Part of a small language model's weights.
Size: 12 layers, width 320, vocabulary 3128.
Architecture: learned positions, no biases in attention or MLP, tied embeddings.
Training: a variant of Adam for these matrices, 445M tokens, 6783 steps.
MLP neurons of a small language model. Each row is named by its layer, matrix (up: input weights) and neuron, and shows model dimensions 32-287. Each number is 128 + 32 x the weight over its row's rms, rounded and kept within 0 to 255. Numbers have three digits each.
After each neuron's rows, "fires on" lists the tokens most often at its 100 highest values on Wikipedia text that the model never trained on.

L8.up496:149098054120145091128095174117125128143104083122138163105104067176146154134099157064115136121086155102112094165097095055131109188091169150103061177210098153110119180117161134150146153082050153113077096093147146176129133149159161068156101150137146177124109169112138097119136161100126119187160086083127192107086156063146156115104095118171171123145089157093088174079099095168095150095124147145124144129146123139128129145080102105148183164137085122133135126160126090122137107125127130102132091095097102110073129145149107090104120111080124130103106131136119113154195139103089143168140154119120113097147137127190152183056069069132113120158102119125135112164110126171140136117115166142103159160120128141084126167073129115123079187120111109091173142168130203141089095123141172
fires on: "ic", " New", "r", " Cl", "el", "p"

L4.up187:152132106096154104108121144185132120180141116134143115121164101172131070078176097161094093085104126092162159090143158159180137150113116092119122136168119173081113176162112093140173088128159159102150113146150138165132126096204166089103135128166151142104114108086188151141122116096137157118131120156127114107193090107182133092064086150140081113079089115096171114075155101126121111096120114147127061115143146212155098161057176204229127094134130125115121122128142131155115147149127094029136117122128111155082087058096171201119128132126168140089142137104155179134122108155097126118110116158233075108120093172148149124079131126155130113098150158118150155093101106141160062037191137156142141154093130112077139105127066115118081149111126094161091087169143125080120139078100120
fires on: "anc", "esc", " died", " indust", "It", " Major"

L4.up491:149144148096110122159122105119121141113123123150083093106128141172142228091119150087136123112102167135123125139138107126150097104129077096137103097102081145075116092121147173104068111086127119121132122213049178152134127134135139077169091109167107122047213098189095142229176148137081121157156135106095108137084121155115087166147130123154159095132092121130135132066122088151123149121138134105148145088135169093093123141149087103093140133110109107124150050128050156187142094171136098127126156110086093140161113174142109110119110091121163144168091090118157123157141139044165115123141151137141153150153121175114144062110127135121115152111082122104130183108078139091185088124168046196111087131132105113096122193092151116139145187140114050132114088084123137139206095138173125
fires on: " to", " of", " was", ":", " as"

L9.up936:164134123008151138126179146149133099133140124059110125131098153162188105104173164115210158157129124169109117147176089062092143108124177081133168152172134135102098138055165135120152115149072172176103064158130147127102112117146146099168101120129128122067125081119155076142152130071134128138133145136146136145083160125092102116146127186127111169124153065107096129141193165154084133112137136125126180224109151129119131162105203139120137146135123121127129100173135144109144141145162132118172066101078144118132153109105100170095134096111062088174130172163097115143155164130117094169113148174091095086131141171163097119099088116086083146131058138086101148124130078117098165111139133131060173151111114159125113151102083103061185080123141168075114154171133184108123139141102122
fires on: "p", "at", "ic", "ian"

L7.up636:113138131098108158119167090116180105101111089173118099169112093118150132121141137078136105130117084118143107163172174113092124117131159174118139089156097132101125111112114079091167123126098137134100085120125157099141110187120154149168137105077090127105150086110191117143132069122084158165159151183146120093111168087136093150074149133089151106138171112079115101080122188130118084127118127104171120130113176135188144153143181172200184096070154114145155161177122108130167142119065157179122131055152140164126124163141128075135121115123177056168150060135125107136099116153128145147076133184168102183113133075053119148032125143180135150127142129162164136133146119119129033123115092145157139115138120097127131133157153113105130190039181079131136137120119114137180085047172144
fires on: "el", "c", "ad", "y", "r", "ed"

L6.up725:139139117135113145176161139055178123149195136087071109138109118122101163137194121135168067122133144154114180119079105127155089138177111146141078115117145203142142123143129138113172143109211180096118087132138127086094066159126161159170088097154164092114120145131172153152107093150108118114110180122151143077183106139104160096108097117114102168187142098119142090188146116104085137088109154111145152101205144119112133190109196137123160093164151107121120146107116134171088148126166130152167141135189087166161088124127133097104092077182143115083131119133164103111139115116110075178074125142213175128128130088114102137117106109205117148166148105159103082112130127073128153145124139110123109120149138126123145125173109074120121153117107147148146068121137107130131079113114065
fires on: " not", " as", " became", " it", " Not"

L7.up230:125133216058188180067115133124164135141062148080174133096138102095089176117156183079121081125132120127168100141144095119127126145084096088090136126109114174122119112120158170064097136134117058169124104137142113120119120108102094164121088139155136133099124144132131100166177169092174151178076160074110164057116135177128120053103132148157154130169146124105067145085098063103146147081183140122155109134176156122083129100082152200163141156098179126124110108168156124137161085129103123167144112100110134123156212140120121128117149128074123122124112141069118144133142122111117140074066169155089121135121095090147143084104152163108130136133064116134096138182202155160136157123125137151122099140077192134157199186112204100146172211111178194074161072175159112121100074132150116
fires on: " and", " of", " or", " to", ","

L4.up822:166099121119099149143139161126126143077165179135088101055159076140128112087122105158112165137088133108139131110169177087106095164108115133181183143158103212090089125071127127123193154139145102064118096131085170061128134170178166108142116119130127121158104178168146121117145149130123117196048163142144078127114124085115089120144177110178166091183119118118139118121125143115079140130114123132096111141159132161146060161121139146197127099126063186168101099143093155135162124102058107088128118079149120122192140146121148165068109164091146075123109160179125177158138189138102072136080091121166106087122143101122131139108156169134118123084071088154153153104090075113107095045144143141121149122075076106078139118133119170133190109142189094110139077170163125109111164164095114
fires on: "anc", "iet", "esc", " repl"

L4.up682:206159159159158082092120161100170137051040172168110123127140148125106178161127123098102106127127138085138079058147103158085172091095072130126144079065112223151134073150142176116103115095131122151090117137125119167171115132105091095102043107149074179114134118109139121151157103100093145198111102076131116120074154137153120045183112121195151107102132098110166114090115095124128156168157116125200172089159184147112121127089162058079129130123124056113101125146130104086146120178090072132211131113094135154139166108187120118081114131110109170123145129119163107163136127116143170097097142167173098130122133147116157127153143101139132144106107055177103149168144137109165103117157134164124135104085115111157159114124111119118170170126113123116150097111155118124147128084153111
fires on: " of", ",", " the", "{"

L7.up647:144147166113175157082076096124156155083128070067127157175138114120181158103096126105163082176167115135150101157149125135094108116139147165164106100112128148168095174126143167138154134132164138108118080165143116108161091128123154129118132111090110084115161143150106146157143128143097201159109104149075123102088141150137139127117169115170149120149135098146102119137146151049138094110188112113116089105133159115161146161140147157072162106118149133189182184130087159155141094073087136125083158057102113117132091070109120070155087130101120087110136084166070116139135143075121151159180109154157057101171107099138099125089121160132080169073100097134111138111112087124105113108062143162119168147233175148139127113115142124093165189067122151137195111111181167215141111107147075
fires on: "ic", "el", "al", "ad", "at", "ement"